{
  "num_attention_heads": 3,
  "init": "normal",
  "init_std_down": 0.0,
  "optimizer": "muon_variant",
  "lr_head": 0.0043,
  "max_seq_len": 256
}
MLP neurons of a small language model. Each row is named by its layer, matrix (gate and up: input weights) and neuron, and shows model dimensions 64-191. Each number is 500 + 40 x the weight over its row's rms, rounded and kept within 0 to 999. Numbers have three digits each. A neuron's up and down rows have the sign that makes its largest values positive.
A block is one neuron, or neurons of one layer that tend to fire together. After each block is what it responds to, as a language model described it from the Wikipedia text at the highest values.

L3.gate0:499469522545479474542479536510449506418514488548554479507555505553536468472495488533505476511493541493513488527532562428460547495459556364572474507468478522503518510474519536547508519522469516501485510525505521494509474566553470544568477467426554485522495569484484507464656461460498467526508537526518458533514459547472533462513480492530504547481465467436507477465585516468537459512507
L3.up0:546528486433499475473455524501489569537399464496547468530452514495467508534553482487510628508473496492501482507522473492534466477515464510567467480478528471503506554553496459521508519517544511548585560456538580491468517443528534500497496563485428473489550532534495480435499569484497503502462509492474489545462505526502582509532459440500442465527491500588535453545487498467499489497493
L3.gate40:482473548494552501558475591489468492451415495460453477516447471450491533515398447534485541452509552499470551458513496583468524412559457493483468480489554490502551569527501544471473477442505500545489523456542518474516583510391513441567489489467553469531499529529492431540471502490540441472551526514510499516458530539489522529531489549543525458445417525521476489526546525605509504547487
L3.up40:477470509476493473424513545438482511450492483495487493488506566531487521490427437619426525434489514530501516524490384463456539551513466463433485441528498515508486452485522533522488493495550404528525493517461561528528547535539486512503474517492413543476548491537493515557469455499541521505513550489448545546542503501532465554549455578575531517488482496532430519454577479503436445494531
L3.gate89:445508493480474561530491472496472560506531466439533485509489456476493589497519483496487482567539522519448442456572499481489580487465542481487471565546413467549504482567546522471500510527479401494410465486541496477449467433458496520494487523556451533552485447506557462462492472501496516432488568510528512484548529515466473540562569500483477532496497459520520468476517470499556584569508
L3.up89:529501491543521496572491454490527464503525508474539480522584444518474511512474452493505518527495509484511452454505547521487577476534545521506548508438473437498502440531508473530431548489562442486497420491472451539454457467437570485497457507534451555514491475481458574453487549457434538473542560472514467532530507488503459495578524526480550551510531482594489492513533357464494466533484
L3.gate108:489474474488417546525528503482495474563530429445426519495469488436528499530583495496457510539463499479527495510499479562536472555544518478524429415481519512507571513536505469497488477464487547432500564566607480504507533502534504562451498475433471505431494473524531510481509469513449523521512604585488496469517513507535455443448404437509452506484568524547501409522430501605494455452434
L3.up108:552561596485479470555460414453451488547481502498503446481528487501394476505523451540435525485522496503455572519526474526586474552523534515565437507535426545531496532466432481491455507526550517532471507539531490551562445559475532504528491486531505517551474540523551507496525464392485501544412490529432487543545488485504528485388487454538534521496549499470496532491521482501473487540538
L3.gate167:546450450474479496581548504557554515560555505532535452486511508469486531471518524452415494472479571400467542454506427507539503487424501496478515510502459551444507489511453534475478471524476604451558450528520465512555508481537542491530546425487491458478506521509518516506456565431456521489540481558485542486474476496513476534489456553501511510517544488507446510526484537434497561517471
L3.up167:434552478512484458519466472503559500525496465489496504496487489590464446522534522491519573440429519459498501477511518470512468445546412534517450449532528475500467492501544516539500483527521459472495461568510477521533469540502462445529483571499554519550426507539451468470504495523593515430502475527527539556529583460423424484498497543567458528504429480540436544469571419553505471481436
L3.gate173:496459523552467529485463553494563546482400488492588443507446503521454470490433564564456587529451525564496544462533464400449491478439510535549432583591502500471529484482474485509520499511480484480525536463497496462515530534477539442469514545437504536539566527415500499551513486463499438420475517481427508508553532480473459478477557514529527457518531489559479529518547472512432477502482
L3.up173:529510512498509516495598554513484506522556545490521529446520454503462513529446493556569508509502478481514488539517547497517528520487554521486525492498514528464544468594404540542485570497494485574523413480553603521516453513535545574521458458511470486508450498572444538461490461508491514485513526521517451534491445598527497455446455417482389512573419475540420495423534480530560448536486
L3.gate226:465564447451516528493439512454539479459503504501484458485518533454485504581505554498462460567444541483480505547450506575557551465499517459492509422464441531545553499467486525527501509451503494483412522482529542471466509447442516445482452505567504388472491460476449470433395469512480587528554526522445470428498498549534524529525533586481464548510529488470514457499610473516474522468538
L3.up226:485476522542545498482497485437550467534460440478491510466539424511552480552518577525472449501537576499564476444448543465500513528502460453505534472475469516453443490471504458500523504534459562467499541574558526498534456467470530578528547494541478573529523511417496502507443452441472500481472511452536490540483507457521555432511440530514480523568448441493557520525478496452451523510526
L3.gate254:455521516409449517467430468466579493541484503514520448542515555488475473535488497482545437518410539523453534422528393469498549554485506518498543513541513518433541573468500447541474519519488432450561525449469514470562495480559552494493501475409538544524508483463561475495390440476502514509525529476527515489571519491522474462533583496524487479507521491511564563473553492541529524505501
L3.up254:487488478600505425532515555453501521506543452475600517548503495554515443542528553495433451515467525522559553484463463521511510450553492483499527466529544521492511501597552562618526559459502495501527515447502474510496494497507527514514467581478461481520490541531444526495467518549486554493456534484463424491513504502433406417528527524505484511571482533520529480500563506465502526416424
Responds to: Fires on inflectional suffixes completing a verb split into pieces, mostly -ed, -es, -s, as in go|es, add|ed, conclud|ed, with weaker hits on "==" headings.

L2.gate25:551425478550476617497469516575518507545507518466506466594450478474477541466454517484504422536485490483486465529460469442497597417479461478604551474490472521479513494517541480515536471456467473466412530486505506497485472477488533533479393457486492525517473486571437470478515504499450446496551504438486533542529483528498486459467549487509480471496463539478504472394544515492490494553462
L2.up25:524526542556553549494445519500525452477507455494552521467545478494517488461406527518537551526508536505512463425508508452509536437495553520496425513513480509500465478480496535583454457430443488472482477544460469473443482500464555521447471548557514526495533487425454544480510525529522491551546497514528473509444475503465537431458504464594437474494526552509417474470544504559420441410491
Responds to: Final pieces that complete a word split into sub-tokens, mostly plural -s (programs, concerns, teachers), also -ation/-vention and last digits of numbers.

L3.gate1:450446511479525427450455533538478532499536523469481522502537525417527480482538502478519510471562512528471451558507547468514532505471517419450463580513510414542497494447510464533560438573490513521482521515590479550557506511486516473446483526545471472497503484523488447505523469455504492543516439488500460471431502554417461493548523499569462414517512490492561500565566496574524453481472
L3.up1:537469572449540454536506444461534481513477513446499556569479509516516492511476508436564546488451506540558448555484496464486508512448442471472422519525534525470489535576468452611563488515581510403464526521550479473481471472491567561546503428578471480522529466524453455462480500507481525524490455459466532481431560419536493501512514479524491541484466497512496455468472458509545433487566
L3.gate25:586486594521513442515506566474520524529468544532499546436546524517515499584502576480485490436470530434503441435450528480466526513473435537441523520428564489509472551599533566569540525421485466455567510497518566559490543442449529522457461435515553507520447529501605536529553528441479482414460500508498495487556543520511569492529460528512517505493497509533512503512482533480520455543537
L3.up25:474457483490557439456498471456564428494540497608486538555507496496500550473474562518455554564541469504521513547451514499547583461490515486416503470480553461462504502505503514568519532569521475463507516487491476582496507494519462462559443482468516536511423557560519426542475556444506444494471528414532417484487529584533475495452505491564498486601485517493428540438468443433533550483521
L3.gate35:470505510454476437449479566537502507493527515454451475521513523511492452438560523535513559543486478498491522480557503493430479580399487563577407505405532462449490421484465574518495506464472498501502496463519498573485467518497491453525529516482451526499523463571516507473532503510515581615507560502574524485472533552512512474557635477449468546480567518422528554492484440496519506535419
L3.up35:451468462537507510432580543514458566555518469467574529421415555554423466520480506494505485542518493487481480526449546477448511542466500486548427451440508569428484479473497506429454436497526508528538508509490539481539586509475507474494486530527479488400457501468429507485554481589588491530469546576540529465471523564490484487562481528472525455493483515473439469510440426481422551479512
L3.gate38:437467408422441476533507557547538493524521511522523469495448501501511498502565498504517477487443533356527478465581511442435518421492569429544469474507510487490553488473509491534505506515450529466477510394495502531486473418544511502593499503552499475567517499487513498514559538488495611540494527533546467484562541483447490486497554510499477549425509454488487525494450447477524503574547
L3.up38:529563457543461505573558535497543514582416474520548523478481507532493512542481460483509451500548525541511490480534514487481477527423438516541435489464561437447400517541518477583478523525524503465528490536492563506542611495433564562448447539461466482498395466522504432477470471469578479520514465519561505524523571508491517511546481485549520473537485457450472464488525475496473542485518
L3.gate49:523487500464533456547464456534480521501514558507518546549453558498482489507565555505484488387502494510480395595556501452435529471470432463491504557527521525542472476567572489505458504382489507559495522477487513495456442458482530472460479466479483485574557485508516495465487510521566530464514497526483532473544508511515450517479567503578498425496542495504470495508493410534402479448431
L3.up49:496494483486516463497523440453541467523497426511544589564525547462504502525544529488467486449554566475403496540522497447464615389488518500527575526476495495432508491524499508470439470453548537454511448561492533462531514498458618528508531492513456547540549472545503504535479501607516530527458511447463499414495504434533474555523512463469498524511498487523486486516463490500500465513551
L3.gate188:478447542462443490442598474484515490500543440550556510454474545502469508515545480550537528531541538487434494535570552487500505535547580476527457410514512435445527518527505491463472497433450533482472489498543478568516541491572432513501575502476557443499536519481459492463554582542482503440540587506490452523535522428379409456542518447468448502529571461492521497502529435469577535518515
L3.up188:464510513437503565505437533496459461500409510475496576467548490494583453531519515568497473549442509536513496513488564519504488472501516528491513462476517486489523455415461542488539501486468558501473514457485480485502513524480510532503476482542495516427474529553549552520513491483531543445472502490462499583540468517471518499462511547607492528525466471543466505465448539487514469489550
L3.gate194:525534504541531468595512509523514480475494509488487478455503526550504487537519440468502452452482538585522494500578520516409532518496410468501520501465468515466530485485480429551426388477491552492481490493476500486598553452498410512544562505497440502525515491484497474490483522439446490449468481539472484584502588482468514464497503503493479517516501449415512542469500473538453550514487
L3.up194:483499498513458468492489527536485475539571484488496549553526545519540545532495438506471502499517517460570478495505533465447439482466428526489504535484518500458529531473488500469545542455426516448459545501489454544541542518510493544483535558511487478486505431480475516440534496430536479420592482527538525524502437559507436579555522494469493474544537514448518466484477485489597533502501
L3.gate239:539519498458490504565489540548469552568456506419491491436415510494489525529504510469482435475491572508613545507546525518478503510485484511570525482540451464511469505520432523515521389470521573550554552484473477509497488489533441546555442523570576511508528532469477477441492535475506495462402512501528474533531506537446500531468530545431536484527496557462430443432532494458551531597461
L3.up239:466512481455507465591493573554487464509515511495497494460448540468509557465517401517497460476496515476500493497526547441449467490564540480531476504499530486459503554585445462531561487457510524479486532486515504519505345485542442525546402478463522573572504476534542518482508509548487459526419468527463582550470507509479542444528476514579500508577454497511489478535516441515566482574498
Responds to: Nouns naming a person's role or kinship, such as vocalist, gold medalist, father, son; also infobox field labels like Label, Position, name, and "-ist" pieces, as in Bristol.

L6.gate41:577463459500494504509514546516476522582489506580423474541491478537539507517546546519457547508435520477517470470486488549484503444431511505494410450522548510525508551492508492514477481482485518518526500444491443486460430477444496568503456492531423455527512559515470418435466503526529551536419484505485421495492545453429493417540518494471513469461468475452545479562471434462454465508536
L6.up41:446511547480472541540535525439470548542455519511544497552531497461526532555515474519482496502462543530516546501544491550463497480557557453442468392457615551527536470518506509509526502516478454488540509503471494589507451473411456558442473522386523522517528526442449523501443485506452488467450468505485519518468532522470553503478573449515547537457514506533486485531533408499529475484471
L6.gate49:606437530557507499495481576420467478532503472516553459589480516502467518558472549479515539458484536467568417521488451461452553472479538491534437474521514510468502556501483464521446495456517536531524506524493504501526489505500482480444524382508588501460529560582558485542487514481448532513443434569491488512465510532504528442554456458516508484519563484508488431536541509485508504470453
L6.up49:522486481513470520535432506479537524539507560508554514402518465441544492484452503524442515488464418462494498594532514454506552460498482527505476577478573474467478435480553505496556501439490495554489508440435530501515417456533513496462521486488482533489553478476479485490496549466488418443520481520522447550494497538515470526519515498460521518482622513487436556483574513499557462512513
L6.gate71:485518500488490435503431543551477511504530446487521495430525546435504550563521506528574541540485510436522490360496501419442524438440434520524448484445500551447455528505484540501523550508502496498506536427488501521561483432549529562473502402466483622502454484515485520426491540498475524443471507550478518512509527490511505547476524514530493504486525488479501458514499498528448543524522
L6.up71:562469494502563500535458488505528474606458526445531535497440459466471444549494460567527464501543551457512483420471467492501514481521478517464550482443445453468513499452523529451470402445496534524478535467449583490549461491515512450533569500485472476523552499536448460486493537442507509479474521510501468495506501600502479522451478485457456488605510555508454445540519521520503495443481
L6.gate85:528455558447513520573434483512480539480579500496481484466483560497558483512519496521500499486469516439577485468466555447520568452493521510522471459503574397447469480547510533484520475417505489556506496489526492531470482501532523462493509511414557499441527464550448452463514531577479525427472445579519513505473436504488565565453522528498472428522477479471505450514465474468484503513435
L6.up85:471463485573467463534528556550526516478566568539544450499422515502469418439531506491536540475546514468575476494527511479568455476490563509538482441500516471513485458464476609529532520459472438603483520483443514547537504457494496497540546465417480452544507455563499509488501489489508464412469425518485465484479586481523479485397531511476512451476551499542476514605511483424548453508511
L6.gate103:423499492471438519551564533543526501514514506568488544508472519438533519497485474453566487533600488423464446469560530517508524492551482538535508474538506508417553518466538568545534438543530469539556509459517452436531534480473483556541509500542511479510478497587449456512423563466516469500559504530539457592495463603519454505421509536467429464496474405440504476467426531507448504474537
L6.up103:462475484475442522424476504498529492520491567456461447592552544442497476492475452525520547504518483495482492500563482432485582489504503440497535549536494477518580499480502503496538496551512476532501506495515447512517491461414442569501528556498510533623540509488491480483527453543503491494517476480555447476548456501511488528477498435477536519505529501507452482505530506476439469487484
L6.gate169:531491569491500545483450496445463445528472433497475462575533526500538541499450403536505473502531507429473489540493460472454521511461502490482537531550477468504536490520472508497489544514483546487631482414541487426532546523470551561444507433516500422497540552479503471518485556557465491480502466441499489476528444584417470575561510471442458464502438556453393505493542516494519513514490
L6.up169:490503470497441481476472487528454482468488518567496495400483468485500515543508422547524503416463587462503433530538581490581545502438561533515518550497576486489449494508439533571552468501521499493474494495542541558552428508431498574500484491457528501469505552529511519430458537578505435545479505446498461565411583511490543499551479502529497391502446428481538458432515434511595518526519
L6.gate172:454478432532430514520473559548419526555528507548497504460482580550483541485519527501555469512456444445545451461536505461530489465444491492555450463523508451448471514497516590496474490497520523529449494427529453557545449506516462528507539487501459476514495562533467499480490522504498487459404440546556494508471525523540556485439477584502513544559534544416478493580508457512569500546493
L6.up172:499486541538449454464486473523443479522535548516523545515458496500479401467484528520523455503531546505608583505481503554526479475463518432566469483573554424502540440510509440513533446555476522465508521386489487436487551483490529441467546438504465551519483526577514467483492487521518512473459500467516473492400533488486489510447552530459546487557525485494534442513540528478522534558526
L6.gate201:471415528502501487490482569528410469514549521543479521518506551532545414428541490556556529576475426507550508471523503517438510472508475521534432525558578468514531529564534502491437434483481517583442491510495489475505470559443501459491489462571496509538526546549486451455519489437525515477568504430528509450542536506464525533507495437506524459493520522460507485544509539466486493510525
L6.up201:482473480444460584515474558511576492513546488516490516486515488478537526510452444536495549558498485443488472469516472516490526498439497571455460562561550438486617435514470475505434446525561495458563518518552574532520441478494512499535510489497560434476482492507526561532465460501534578531581492463537504533447528568470464558490510474484500496591500524539535446499447490470451390472531
Responds to: Final pieces of nouns naming a person's role or job, such as -ologist in bacteriologist, businessman, footballer, and songwriter, often in descriptions like "a German bacteriologist"; weaker on show, series, and other word endings.

L3.gate12:564509522469479493520484531572483490551526479472554452442524541454485424570500468535498547575484582541466437493509533505473489498513513427502451510416556534522530486489514615547465506551485549531473479510468446533473506471502594536486499508493510557497454543444503552545508483443433476466491519520450433449577456528470506523473509516413452500492481477465542546554517592456479488473563
L3.up12:508495493483528565491458473497541525508541437488511506476445448486514584510528474485504434478490437514445501534465534478463495477456449541492512503575496476508429473474557473574451510507469517510569518409473455601496445548437500420473536579486567493524632507437450521439474473520465549502470468540533526549614535465539468503499539469493525537560540477540463477476520442482498492459478
L3.gate43:448502464487473550491466553480522495528474561547525516484555481477515492506479543527550426502495511505482595452532463504427459510428536483502456523470488495521538534536515442498508467484480476450515503508513460454498406485509527507483502508568445522568425519422473516481547459494359451548539522532538500525449493501479568573461505532506557471471561440563452440468531512475600530466467
L3.up43:459456519494442459482471551465535528511427455491512499567487490487470486507487545545513497515438488490477522532492527466590507556508499493571488514455483479500496476491501457492481541423526471461580489483556500538526509487421506524464523553512421480508453526539482500453519506512435465493489551490430557460420473520544454604438524487509549450563599483531459472514498546529473521456493
L3.gate51:511503496428509512470485478481485506525473498509553556502501480438538536489497447455523464564532552460515510473488469457491449505484415500534476464541505576524561574454557464475475491582468512563490531535479472448429498486535462469535442498461516490488428504533504503521414523456584486509557391613466520502496531504572451504493541521430462473500534503504474577519502472479546493456542
L3.up51:572516532466551454503397450469456550545440544521481457459582449433499505520502415475483529529490528518540512507464527471494454545487474535517456461575520502528449505443500485470452451505505518488550490504510527468508509528481539531486442453451513519500507506523460477567488432491499481549563471588447515430513495535529514526482574529519469470540487447520473550565425491463522520448437
L3.gate57:477529563489478506552541517505486495472511503517487527541441563548532421479483461523484473473566482474514492512432528479572485514503486524504528402513443492483515464527424534457481512527498492480489499467442514509547564542498531490476608504492475556528513577442467511471431496490443410458509486478472525582531487457494508510556542447472439510497520486392497512576482465400532519454554
L3.up57:513506538449577473503465525451444475513453516533526472577536493432546544493572445496502551509519437516548544500461491550557506495500504496534518502508445505503501558512466473447574511494445583568562484428502439503460501461526553471477477520507442509528520482526469530527513536445417491588539545553441446535517510530521532556483492511461478471531478413501474496500512496422516458511493
L3.gate98:467537468501484548506549482501548548491509447439529515519564435424482527481519467503532455581417524510467488454410568504552448534548517456473438454489498527591505517500539469431553527557434491516534515489463485492581415485488481493521447484529516518464467414523494497505457473508540582515477501503412464466482535484451406557505486561459452512502544450433565515530492519510473502550528
L3.up98:414490489531512533547519448498474505446550469469514495460565503423499489514553506461467421444513452476398514591513498516518462506491518529490484499521539426508470541570465590505480548553429439551508515445549588444453501425536513496562563493562467541526545488536531447477499492506487539498464575501545516503510560524442518520492500474471503510491501581473478555526470538553472534481493
L3.gate101:578554584510496448467536470480510450540498436458431564505558498476495498523525496465515504508502527560512498497544497489448522457470502556493463464511444476517491453487522549472477509451460572471462475498539438538540443611503536471433492543629526403547545520489435483491540517559438499521457536533540489464530528463549602481515551430437527528443525499447516456543509469491557508538464
L3.up101:531532525441538483500504493495472511489553430486481519458472493505451581463491435512484529406509496487451537495489474504493512499511419500499510507496551454547467463533453496535572538507497459487501476546498509462528528526525551452445536431400575495492526511500462579514437420519415491539587476494518469513543535483492499463526509499513519476490505533471503541499490530548423510516452
L3.gate112:549478471499564476465494491557478548460456474506478469518524425558487470516479487543458512485495482483504481558427454465596516495543461433521501524469460555480480505459468473588491457454550557471468452528452452455496573488433573523523507532540478509438519500405500532516449528498568497477466442547499497518520520548493492437466463512415551461550519560476519484558575441476496499486500
L3.up112:523499475466566536413516475470521448466483515470411478513551508536496517517492399527496515558472409487484494542530420493506446514502501474518477438513484498532466474556630487562508565471480452515442457474488495493423486442523523447460504467510507472506429449491477524544567520481540477521493488539462461465443503520507470498488483401522500480492501432513520549524504540504503507460500
L3.gate171:481549558493514519509510474576556562533478449487504491445442527476523496497493463526428521547454388462506520588489408589483499518467501468421391513511565497518474481476469535505468519524471521463508450599508469485495467491503505496481507505437515540581453490487417472594504537510465523526565433481540421533482483477477461532497555554540537478538498465478563501536466512515453482537508
L3.up171:526471496483486498485565454548505510464471559436486525497448525441488505539478493510487516539571486474519583566466490530478462508526508421473488502553551473550519489472431519541470532497540507479469485446500490516474433476534527450525514559441474451469541511523538465473564509551492504470470523503509481503577518516499476511473554435499531467467561472467561511521539501532523494536505
Responds to: Mainly north and south in geographic or location text, often before suffixes like -east, -wards, -bound or -western; weaker on word-start pieces such as vine, post-war, Lower.